{"lr_head": 0.00861, "max_grad_norm": 2.0, "decay_fraction": 0.931}
MLP neurons of a small language model. Each row is named by its layer, matrix (gate and up: input weights) and neuron, and shows model dimensions 0-127. Each number is 500 + 50 x the weight over its row's rms, rounded and kept within 0 to 999. Numbers have three digits each. A neuron's up and down rows have the sign that makes its largest values positive.
A block is one neuron, or neurons of one layer that tend to fire together. After each block is what it responds to, as a language model described it from the Wikipedia text at the highest values.

L8.gate247:466449463501584478415517532601475492472566489526533549506498525419497569578586544433550435574497498476495446527498572387601477450489494497440412484564495408477492471462471439491525460416515629536598581503480493578497541507479475537573529542461563463471479535453620535403500537518481560484476487538517549487447495515567565458462499549491466461515552531548456489543497467436528550452493
L8.up247:555466424503571445491470464526442524452391526515534438457508515483462476478462501612529435534490406523473488612495553492428443461370416424508537478442474509538439529530535524451455432513572593555462525564495475590494509434476545472378550531465478530483516471487491514416535580490531498469475443540558508494429580561613518508519573511510513564549432514500530468538467432461460465527473
Description: Word-start fragments, French titles

L8.gate32:491498520501466508549449453614528561485469459514520521566502538476474500494558473448433519487459586582491476509539466624544589554422564517470463429526442509566461482438476538490486449442529495529487476513448499493535468404578486534506511517479467543518539522452424563492381453402543516571522608480615539441489513578462478560481433542445520399435561516529497416497526427468467509449526
L8.up32:450378490507549514528452481574588558589454472442486387530518483570566450482451483514469479468515584588487462482402549479537514510532493475498443540482521498556443434471531519442514482420531499474541510496460515620478547478511574548396401471469416434504520490475401493589426536442455428483503511466512520440453537428465516446570476464412568475508494539481558480484497518547585418472495
Description: Clause and list connectors

L4.gate82:535512518498462531488519481529425476598566437471433416516540448488424548562506509479429530471457488567489445531457592494532520531516582431617457568508437529475509446513516522546466440447440437503496481425528469553458566482481454419494530445513502601541579517457488481572515464503473517558572585470553495424523406562505574509544502518513570451533529533509508468555397418547520538452581
L4.up82:507514506520504568520450493546566551533487493472544484534473447396434581541439447480578591527481492513467450512438599572551467489444475448520471480437503472556542554517545415539468448482608446513455442507498606600448481512513443525550473527552565567550509419449486492406543568496551527467447506619571465446485494538449554685556508518538553484492528528434444491467393499510456520467584
L4.gate215:515519491462433436537442600540464545524489568435573536528547445490391473491437563457472495512502455480461574441529580489480479580440515433488537540378482501526503491535537493505492413423480465541480459544542464451431554548472539484492479538506405567431538531489536495554475524474465516542527520478554538526508502552561535545465490527495482470533433617560479512528553518496491501480563
L4.up215:405505517488553458465495457446558506542492473474459545459520567501376410500489621506434519435449582472481467497458542599469510478515547500597544419466479516472591469571416573557536495472544478454511510467570578557541451529516565449559522524503479546450500560470430582449539499554602474465497486535494588513560520488464500580506463494582470533494499636509443546564471523492524388508531
L4.gate289:521502464419544591571473459441422529495488463495472542534505586518505456434574560552549528488431504492512574573545548561527493537503422424464531574521493510568409466541490494467547588489568378508588543528479457495463413450402505513452536476481406511449482479434498476481481387398475460500467533605501452501588536450453507441473479466587546504420508470474479566436466496502471521586464
L4.up289:451474453464508590469482468462515478518512467463528589478553511533474519553469484524493402536546496591545562521496596485530455452570468477453544519539449477534427483491494515514541546468599483426503496417455489517526552608479569525419509535458400507497488377555546523498642444540452443622512523439558542496475461503534453536592503597550535463424578504468474525530500551473515407553560
L4.gate319:533439478458511465503506501442456482471487475521461494569531563479450499521483431521514472418396409544499516589469460547577545534545590476504454466488496521546586458549639448481451496516466528576598477456453495435497531506523503456471636479487485546485470491532538524453464438480469618494392491461474533403489503490527502522457572484490563446482528453577541481511434468508448552424532
L4.up319:555546553500459520600440407459530464500475457576492437420559414475489522479508472417479454575529484435603485495551471577541434540528525507567591456468432517418457491512485432493511345437517449516475515493510376487513501468493390516510488407472499535526499470494476498477445514506498523483501457541696494534525499515520530482539506511423489468588601515574538467447491442458455491404503
L4.gate345:522547541449481455450525465501492482510528562500473464362591591528381578475417490540587464535500547474474492524460528603522455512490403494461510447519384492446513433447562517485515419530490453520481545436541498505493525531473476567511451431406488486490512489510506451552473420486530483521481491522601497503574508634521442483499554573542547496435504545503447535409563422530516507535477
L4.up345:465456531460457521499415510523489465464473519512400514482556548405516460534519574489550506413520509497540469510538487428505546418423417414421549453664527549462493481463560435464467481391551502418513516470581491502440495500530554498552544543542432562460493511552526483452593521444501488520524546546428449468508488481481537499439499546497577504505434514505532456537530506572539456562633
L4.gate548:510522536569535525458461453598531593538533447512490472499449413544450472418548455472447549482449425546506492419548457540521524456475552554475478538417519475483487518481547505511448413525448534546530611496560492503518411399464468439410476545571453497475508569511436469543490521523488463536467590442485477525426459488439463540451456420488541523507505522548475497489450455461470572451544
L4.up548:483479619462496501513528464451512501511475475491523443574484498526415535650487476492451552448476536561492471545519583449524574479480452432569538455512555503572501493492442589448563517562517646597601481400500431540547492496419452582489594462505435541500449458499440480476475527413471413434505515570528498413567447540447457441552510492537456545572557570514600510562532581473528573515567
L4.gate655:487507502610490449478474462466549573588561542470507510567600532539525532487499465509547481593511453548485565527492555566447518488521432578512527576517471505467431497538518500483449534601501389428490553448526553487424580430521447470470526555530525553583452445372430545521479503390456485565477483609538490496503523485544580443479500459533488443441469439458476495480487598563571523479460
L4.up655:405460497528488454544480416451547481479487488536529526411523429457451449497471502530525481501471484509578484557434535431586454522465489488481396517431508551551557467616525535410524516551517481528558479464494509526483550594567507488514560500445522517470502475427553444489467551503510450565480647642521417539493572549481500573505533523453553588420476412519579427409479551526439516469537
L4.gate684:433557515517559513538593563548467504490477540560538446494557522438448476512525561419430468535536496506496464534623481448571432564487538532507464496638428540505518521446546482454450476426541483506521579480557515448465466395479471498483577481512448506368540509416467557487516519375467444534426527505518524491461506503394512545492488551490546567524444551530511549428567499622519509539506
L4.up684:496507471487570513450563450572520523425483516459416569493567505419453497581507504374524532515543453464517414561500556469539608402439436464486498493560593452507568446517327499515453436432498516572567465531488521493544408497576503424526495539486399533496496520512523534478537469499552426504453473492489460488501468527454566597465525563541560528510562588494518443581482352502433512583588
Description: Mid-word pieces and elisions

L2.gate10:469470506486494464345464500482492529537442526534495481510507528651564437498501526456514429487472574502512511520502487499407489405573580500476410634470422523517436508538542508476579567490620506536464513541492435522500502524606615504446425558482478350438530568574488439481538491580506499497492429487546532452505455510558568558539496507450563444523471594585493441494498554555477554548497
L2.up10:414547524401522450488517534543495455430502507529541459494586419519487525419435504530486465514469399527408429509543614503552438431548523412368429464467489479494480456437545519536553450494494532484530427498560482539445552501614481565515551518478563587514542407462506531517520504556465594554515535467547538512538505518523514517583447542454464616460408449524586505530496425514562535434485
L2.gate166:588502563511510497472552538443532507542525483434478474569454402489602493468472480497423470452551595437593535420533581413504520422522448461487459471502474495548395433442457499382540472500537497548440378564462566510431487576468474501545583544461527559538485533514355468520380488501519586554560549539543449526401506505441564487556475405442533507466490495540518556456458561489522457454600
L2.up166:588450393430549435418406459474553490517498506570495521550512508511513476444509516520461495455538623516585440442547521498534545448464490437424530585459423414574453519484571527450504513498477429583533511518452479500434460487511545532517556501478471503500418529509447565590477514551495472551459650448560531475438483477425511554546533585519520471484521504518537547545475440568593456491528
L2.gate407:398426454502496450544519475514555560458525543550469545551519530479540475440486545493499459468531470448467474543394498521478620590491541452564466489491607500464502534406539457550464459451547370526552515498438547504440546507506462573564557562484504526452557478584485458515434497458482561529504538490507554559528551447580560568455404491534513475491416534511500454596513551523498565464531
L2.up407:542497529534593532452523531550466535323504478450467453501508462470531543452469449542479408514531508507618435468555527492579528444458445600417467568489517555554526469517492545467441496532520579471595585627579509452539520534466602488570468495535480510530602566435503490466491504481538529520507514460475451534595518465531395424557485569368562429515465502518408417553488371415415430435501
L2.gate409:488524472398554589486442527563562555508490385464466427498551437464511512519466452530443467492525580526458509456397579591519499523411556485416447528542441445454440543513516444492438447500491453502392456451489521530476500481566503556444507513477536516425433538449471549471417545532417465499473611506461478476479461559526590471507477442533527335512562512520475546538578588492540531477513
L2.up409:486536515567538522408427516474513464520519454547559518560455575536472449579507470488497539486539499549573456417444450581458540490444526517643446504545450502492494485507563558416532435558487483526578507493442445490413476375509574447525574566509535481448458554507450396576521465496469513410456506436543484519489502461530543518548583621538470484495470486455522540584557451398455574364563
L2.gate505:441484480453495495526431540549423422562497514576408484517478542538453431466561399391432564542486473575542497467491474474472539412433582547528481524482406501492504491465526467455494476504532470536492535511489485393495452538422606461449593420531586446371485479540423521551507514563553562452416500488650515514503544533474538574486531470455508394530537567545572533620456498538520571480473
L2.up505:567534491564518527487527521529448438576437472538463456558568557566490485473646465421428562588452512509516507505512490419537468448496519526533463517494497577477591505504542372550558587454583478552463514481522469466570490511452469462527492562540548426431557535491418561489488506541532403511439432478577431524470523560478399518565469446423529471524489516499522480570490520609446525462504
L2.gate553:485499536435413478564618537510414482492508532520402490573443552569501499491511463520461405535521535494467551481519542590383489581507496534534417546528467439495534533439422492524572460502505505464545547543534504548549492519499494523457548517509519466503535632494525579479453530561580414566450463490616554475409518423532512543492568551431512417635526549478619482516526563522518580521457
L2.up553:436503461556489476492532528625487556548532379427552580591479515545460549472546475504516497473404571509419486539559474514457497558454459515503477511470555521543480502425409533528548503535489499387520525484479488467509572516495577632487477502507494420473582531517420463516525483430552585489498523480459554517534465514566446512508527549443551533575516598557531444598573501577479455474558
L2.gate667:517545462466489466546513522432583548462452522550518466573495483605530586466577537547507411436592462568482573454497530459479448486538582488549499537476554572589493453425448478461508402510543505477500497522383399467420499478459572542540476568381519478462552527494503545477398489418544456453577478451555430580518577498488516519510447469569515424547471498591492494493532455506429616434452
L2.up667:437499528509551463517467532480593574466578420465511506519500567524560596528582432512483480432491499517569572519477490510551477455472541488605501509439483498507495401490570533581520533480500491553531565522470492412514454504544451449498580583477488535441446467505405512622454588449535549561389545489566632481473546580526535437554457463522540529462550514625503489537481508550540504447455
L2.gate670:494527411458508458500503475569506528547453423461455571471543591563586470498555487480532431518501440530561551519464488443485504593448557498410393484470510540474455536434452522640493594528515522508416478574510522457499448522545537585503502514486504455465574474542524446477454557498481570525448479477465477463547589507600498483476470486559546637408486531591455475555469422517585437520392
L2.up670:507512521492446434462493556543554568464426591453533530519472451519635466481540468500449494509544526468404487434537610513525432519541493564516445493544464501515501549564477449474469482490456605433591527478486444541500501420603554562448530598521493516528545466497501521492532546514555534395454510476532521414500480446561552493460550468448444468535504448555444500538572606489497501476593
Description: Ordinal and determiner words

L8.gate80:470555424509472527583479540532493539466457482483488477527541448498514465551507459500408514465501485471457500467407445515486505390540431443512456600486458528510590511442406462444468461507608465494565552490559541489516546598486528468465507454624451469581524459533497595535512474456486518554456598491573468460511585463486533485501468527507498462386476535451533439489460494572459472543507
L8.up80:452471509510436486427504536516479452464463466464451542396545447485557430462460452538342568537454478491520527448591500548483429485537558540450412444434539525517575545577378586595525480522460480532495482473556504517469460469484484441489511473445466487473513450490466485479364348499538598520562549589506386409451528578468452465565498512504553501426527550503518401538347531530517424597561
Description: Mid-word fragment pieces

L2.gate12:500515524544479480486482590457452486610478472497456439524508473524466389567504445520409469613501525605515552607564501526504517508426460458611521534458559497570450504427455448421537476415501526510468425569548510421480501467554567425436556527503517525470486433526468440464477455476561491507452491500513553563468484538488511558454456485431477492568495531552599542496487474588464539551504
L2.up12:430509476594529527519531553458493485479472411544485479423483400524440405549485437503507443619537466472533536481501457551479537483543468510518493487500441410607507398498562478481437441498552537525578422510513432517511569402493475497455525462500602579523508491482494411536514523554404478514418483491523454573559490484496565432532455593473430591527481454471478491484449539440524520577440
L2.gate189:541491508522518507492630486480477503467555490485522526573446479492511487608474467437440491535477576532486532432526436493536497552436470452557580531489473329483485463523479400550630502567488466465545488520565438447455502451539541571438576522544612549462532480412546466493544478506531546499519552436541525482501463416539468448486534578540587479454432540522532541490460457490596471558441
L2.up189:342587532516480423485448527515364435531458461594461486557567578445472507463483485507496600574459480483523505498439495487483541509472468483462505512448458456559461618532506441523414525494522417592590506476566545491527506428487515509374513423452517451531449502559454529558533624456503465437482521421517510429527466531510426559503495494400525505520509569509584464625466503561507479504423
L2.gate223:503507541514457528518525427485401481502512471536449489484467491498419477453529382542456516619543426493582525428478585585567514483402432472570507462369534573541487499518393410474510481472447424398467539433488487549558470484565554522555550526532513468513470611495494510417443486488472420516559499508527473580457486446481545556421471426578471528402485479436538606529445474580460576320507
L2.up223:544438419464484493477540423507418460547392543590422493469439468516476421482378466487430508599543485499584489488504572443452523473514531522518516480474409482540471531447504508517460542507431512430390426466561435442524552437492547496476518476478530544514625545496483446500544534471453436481533516514496578489464586629493537434559481491523524491599485441484502602412556554503425474435411
L2.gate235:481434442446569419430494484530502495564501481589511432440499491434503404593607482535590526531528588532442574567464455514491517473560495468395461515540555495459511511499555480485417454481511597438400543614560499555442600551495538420536473511573393530438479421401429577511465449476517483553530488469546564525483508525495581494521457497504511502612491471524508459480472571490583573496564
L2.up235:515409516455487421484454534423491448463526499473545513616505426492534388466559508478549551551491609442471501450582474548509500478579498502468478487456504487527490400501472524413494451472443547527472374537477538466514441561472481475509482466614408397563418516422521531570416383530458544465484435435520480512578557470457582560581563499463465538567490475480553483579525491492548548548610
L2.gate342:526453526482496496600501546502432488590501578534485512524501516517516483421507458499523462533548526530464508520454440538468480535552490506449382595506488411492390573485507464454460357511554522566561419469491453552545456400429487465453443461479477492554486447369512432362416544424553425453564468528465491441429510496520561478456484527530500432493498455542552485463448498526567521538448
L2.up342:436453525483485517503440501500413407453565463507508494490514519442459398484498522467452471437528502419459480523532376564557510522489452416488451495442481569531409563531430498410569456428470507562560434512501518520469437516473506496543487498537472494525570426493484427440404445555546503445483512404451512521459522593514587439553450492530530491483397450428600501512447548563589443497504
L2.gate377:444448503524482495465524477554515470606488524464523484498499411479486455414517466473496340459513512481502522571602393524473502554535507528552509485494521535458465500511499466518593511570403440508516523527502474558492441551476579534537504474503560412507558507495541491550538540419458528542435540436494558520545488419545560449430519520431512609410508487502484541486461410495453570528560
L2.up377:581486456526435507491530452510424500484538582401420503368470472502493564475410484542485503446477585472543525515492419510431481569529464468454451533447496526419517541389481468550483425514488526536504495528451514478510510560588546531448467529451549491505552452424498450481454450457498519493496491495549520467475504531566543351541421527522462404592501416557505484530481424544553596563479
L2.gate383:431554551443522465556506551651511545579494526487518468559494492557484586416495512464496502570419488481466538574500483576521555458497555506549469503524526537597492563421533508621524520543489404511473546531578472531542456487477472508505429444468518483516501551466518536493485442441494437530462566487542520484542447413464563470460535540525453452514504510583490614448457408455408580462467
L2.up383:426512549460511449534517530655549503433499462519470505474493514548539546529473441609492513585522536590502444511483486463476504565369552522501505505544526445448509616474482561459576451444440456513407540494552498498540378531520520490475494509515530413511476556417603439458536462439514538530528585510378500514489513462540532472381456639475454491476422470554389480533431575575527539446566
L2.gate577:457509438490523436516577548463476503545472361544486438508521441578612590581402464482517442586475506527499517474567472491522457522403550524485424593485465594509552535479542547463500518489488493641491534466462492483486457565481471538472450464568485500541548507428410443594496485415476502510517527395564407462451446545562521445395577492443536471406502524533470491486536439487547533578499
L2.up577:434431452408573513416491497407523566523516481481448498476482501477472495569487434444517540517500458572567524489481482469510498589425489432436382498546491534527398415536513539499435457529433636633451496556472564495491515530503449464552531429488452525512525418516527492488505558550442574593498478506534426537374406485473515484560443406505487484546531493518554489530533511494504420551568
Description: Short function tokens and apostrophes

L4.gate52:440451548434439553516472469508596560523560473434545475636528528545478434458437543477539400469437488439469595491450494474502465557434561463470453499440562407501575525515442493452531474435501438470573498541436514507443527478521540620552544475494534453562515490466604553468516409501436573568486540539581552486486605510470476542496409432562455554481479523522450468420477429493443605526495
L4.up52:498383405569485545543524471565524552495479507487536550464506439499572394611442490562533482510453524620473494486502492561515507589449564544494528544529413513493464443443453459483567474565485514467510439475481514463549491502562478490508483483441551514466485583582563512486598481541567559554555430433564531462503435527569570534479489556529529548472456472554466428508564500549511368499504
L4.gate123:461525511502462468484551512503483521471522447504506481520494494451471523429490554485514406588482570465531523514441436596482495432454441494495536579490545607480536465414492543452526424455449440547430548481467570478452489515444488494426562472611508443519527500499507437476554474499517399532409627462554474559471474504487521498457461439645483551456567447605439452435513444507530567546382
L4.up123:487470502504504538467509479436462464550439468542575536496492580499553531565582590542480454492407551518496422491446546475474593493465471492521485483473565538442444518532501475451478553525496559582504590517482504480540537567514616443506477572482492560437454508473528444534587375628477445600443512529537468455497437532451487557507502548544505574579485421524450573448518523458471439534417
L4.gate154:462533394542486423580525511493562458516589597501548478578464587438519543504448433557466471556496484525484435550566480543431485449389425582509526488463462592561546459422539488511497413562577497609516539540496578561479483550626490512459547509551447457514433573483449547553417440470487579499506528508505482513456431474467505506531501527474474353363428482490459561544510451565546530374408
L4.up154:472539429510492521468532446504550593404472386433596455623545470606433516563573462474533453512460446524602480507582537517555473538555463522531507465543371477453529493450438494408534428481484439489486471459474453541421540496552484511438521503516509561396482436574510550442482523567578498518490608509521549444460612513509523544478507440447466480483500636467552397462564535536531528447541
L4.gate178:438461493452463531448570545440436559464553549568519440516476531495560521549493423460477523410492642474589496427505571544484445487434543530552477558523443512513491506410498506453588432612511438509492472466480474549469423527515529516427487539499538531457594562508466531562488534443413475450525518492524569457439528457573505539450499532434588443500445519508527479491506490562560492388461
L4.up178:499512470514521500510505532499548522557511484441493570443495433565530537526519557451538545480592535536480580523511446488376520451461491521459405415475476523512391521462613455459542481481505576550369506484432549478449396490597606549561465520527513508487473416508607526475503469516446512460519499517531516484568458526466460504437532477469519531516482463561497495431480470409496544425424
L4.gate234:514478471507553505538502551463531456444452504498414392540589464558499548510559448535548535563432505462510459519606411447478518522462490538508424399431591554453514546453490454482517454457539478493466557435490434560402477513578456435500525446472459499500398498574509625478486520543582526412556516475462438572471532538507463516482473559461542516504519494542533535377464530439448520587450
L4.up234:463505452424454549493455531479444572506527573490486599461529565482450534410473492412539363522458507504484531587524541515483500445487480540485546527511520512483400357476582483526570522474565486569476536437497468475511544485366571497500540504506580522475491563459517586446481429515420546477477429576481547538417498509445469485472621507575517482444493424557478436436459495522400479535521
L4.gate416:400426583439497432515467519511453432414438512551512400485650488447437498483455398441451467453563495539519451488474588429553422517523532474363442515568570570507464446468543479488544396549510502540566537452520508485478545506470493488436582555469469457450509474549476463530487533568504535473466476509594494549438506531412459505482434597535504524471511489484458491487462458461522540504476
L4.up416:491517475529484496494561487460544484625515447489430442424515571629507473489519531534576487531427489504467521406537504626483465443462461457523463448503544557479423468419512530456602438654539517510480452467510508544496483440466565565501490484482527533511556516448525584492495505504434519449523514439547517453467446509435435488550499515353548544483487409520526497423562468473526474500455
L4.gate557:567456524573452419446451405510533535527485469506578463539526571499513429446459560537571539483475543461480469510475399548487440477469486453519465478477588568486477415460475547510457498473479460523490458553416402475487495577475496438457416445421499450565511539469402643492406507511463525544552535545568548447384530454495534447505530481453477477512556546470391415552568443451495514469485
L4.up557:463469409473461508492467498520605560516511474498487529423527529399469440449477496555586441405515513501513412545497450501527465480412553531448595431583578512449466427499482410504448492557509552585524582525480572542505564542543542425526495537477447433622553494493532505538508521490477480549494512533537519414451514568450458413465448489531520398534531570521434504394462429524523488523479
L4.gate669:483530527451542472537553434462492471569538448459600421444491422389562529457527511419517421507574444561494446483576400459418397482496460531455512492477387572477452471508555459560587424548530466498524525407519474469566507558453592575451519520553529475514502426450546434552531566447361510477492471537562513496616586559513530430517466564544610554459516458464404521512460392503550462417487
L4.up669:443570473528494561534492433508494531480453469505589512499431501549387440463496529407488436472586482513507472536535577554507513530461578489411554533562493515496504487524439450518522516641486526454515513524428463554490563495427521381363537487397509441481478494503540617528544511551529482472548531498515406449514556593480438521477488570488442536434541414498523460479536441523487461496405
Description: Function words inside names

L4.gate152:344474504489445507546528501564517527577536524542502498482517427526470493383393502507498521450443534480431474415514462577417442541526432568471428531433512459475513386488571518513627533470531459518536448426542598471483521480491477603433470512483488559519513508489555577471438486456468552513536420555486540435590480543485521475449562550486517560512565542558455476509446342563564550513516
L4.up152:466471554567495573452547502558496534521565451559446424537514536529528457497440466447535556476508546440419554507527429444547512487515446487366473463516451507570499529528524500422605501538467525566452451505469439477536495501387539558428494543462450422515605398424502501491488457470504485539478575572575501449471549538524359528497451489574508503512585499450516434455452504607520414490406
L4.gate160:460526502485512475453581527462462470438496543457390547513531522502519498418520514522437523569414471456534484537578570513492504436506529445560543548512521550525490534512495458494448457573516474603451590502526406475418490529525470547363529412474512595528541542486484465519532507393449445582507535528530465514462542487514562450555513470506468522484475490488462526453462446472603431457574
L4.up160:414573604500416445484572422520525540579535404436491593545502512561451570439531454415449515519394498560511558499412581456491466504577518458514391495487445484561548566526434438516420400463513515537471569555543552443356448427484413454439560528524487556439436441453444449494572448517481484532465536539489407490509508511501527543504486501502528511444618435530525529416365449562494509511581
L4.gate197:422497573529468473550553530482503536474499511422600437541519505556488521474538577497480474501564447507477453482502444488497449440594481607463424513533485464427456560528475460535500541488490383446561538418583480545399576430446454609553523484499513479541525468506423447452464552417475458563501593507562520525525496478603509486534565496564515419538546646462460449562468503541506546464499
L4.up197:512510586495501597539479396430576485514477502613545531475448542522553480502603515541592496564582494482398528506453549544516481523432467465481494469561460491453488493466474521479501557482536501501486534534492607563561447571440477534539487476515541522451559439437553437451480393466469491503434494454472517397544551412501461484512466549542433511434550532560473425508505521462573437455534
L4.gate349:459419484496470463554507462469361517598474471558446543638577521574458555493520535420513499356507450474452507520465537484560456484532534471387524533505477491472436524512492489511522554619525441505517552548556474552486471389452574459417529483461532481489498442476500487537535521582546464539526556470497554456413562612505472360561560469455476426504533499517503488497634484524494590481505
L4.up349:453465428395592444513529373525530548570496533494525428533501507544468474457518439487459518562505466529536436543434489471511542494520471488586438563477554479542454447451481521506463524621495418523531525411534454499541414474469460530538458371475480445514546559491481505492478521476557550545500483556474441445492483465464500488536461513369447623535519520406474478471481498547523547595486
L4.gate406:462454553421506508429538535496461489545521506405459494457630526522479513416506522455487405487461529527453461413452478472479475502528532477467554552497601506503558538556510468558521541628526458452536643534505501440459471405390509572479630502483563529464563478556554476544617554428486515489475531500518467494515479563504507582504510549478528548492599507474448442533447534599547410455490
L4.up406:517572489391519501534507525534530415428519490471540436409481570479525492488455543436512447536537561470501500543491591473614419484555467605435499551468530526525447475459464539488500542513472505498468517542457554436568547473539459510530573568531536538523526550580507533419418530447557541519477501572505584544501469489484519604479492546550470485369440489456423474509432524486418517601502
L4.gate552:498569498502403533498529542399551535527587479523438500552576504511485519421568529512498501520482478547518520500480510485512497474496589511448527456504521492480385546507374445465569581560461468522490655355537519403582535518423570522512519524536542553470518573513500670543526487444440480557481491597536582499493495575554507485531530490521451489473427509559498453494462479589528537474539
L4.up552:481485611431444462543486479473484526518484471670551520534500413488586514545512553491561537411510585476527433463417554400428475499420491500463468438499495563541457561585437525482513590488449402500505501471524458477525505476404541485604525502531421455484465373361520403561553543496485486489444596614489504525515465526570485532486491584606463548497618485488547469479466459417439485511511
L4.gate592:433483585480488578507552559484523530508476481502456451459533491576461529514402433413562473611551453514497424459540493536452493497538503516456412520525415490539521559537540460500452472516468414583422547457486560462461446495396505608444529440548517466486524528447551475610450556524429488534454569497508451552475586524481474481521456552480479491445550560501427545432533513481489432431492
L4.up592:490455529469475574526521430463439501541556520505526487490580480494465490481521454446586474476390477469471373532487473516508674596623510487535443462490605492481515499526474522519437488515431489394440517559505467551481475501506573538524574523448469535440423426490411499588540428555422388505547569556457460488530458495508449513540480467469485499381544484468475485477459485523508476442487
L4.gate608:495461509443455487469468513446450463488481454497568465561509433587509624480537551581490471504418472384598475543446472466502509433527520576438549536524589453522557483572476573419513564578372442497475431507529539547429537406429543543410501518482548372519616527555504477487501549487466514456471527579492503551533517426519550439418535462535462450502531516517486490602544456548463462540425
L4.up608:518520509433511581452464386472396460589451506487502334557581599579551468477545498454457529495489571517475412544550590531453457569534548524503470475492446479512463469464458517538472447471424496620478435567445582491429627556476508583425497511475513525425461446470626428528493569511504493530545594524491515563506556500463486532572481540479502538473505448466551522450554531495506579551463
Description: Word continuation after split "a"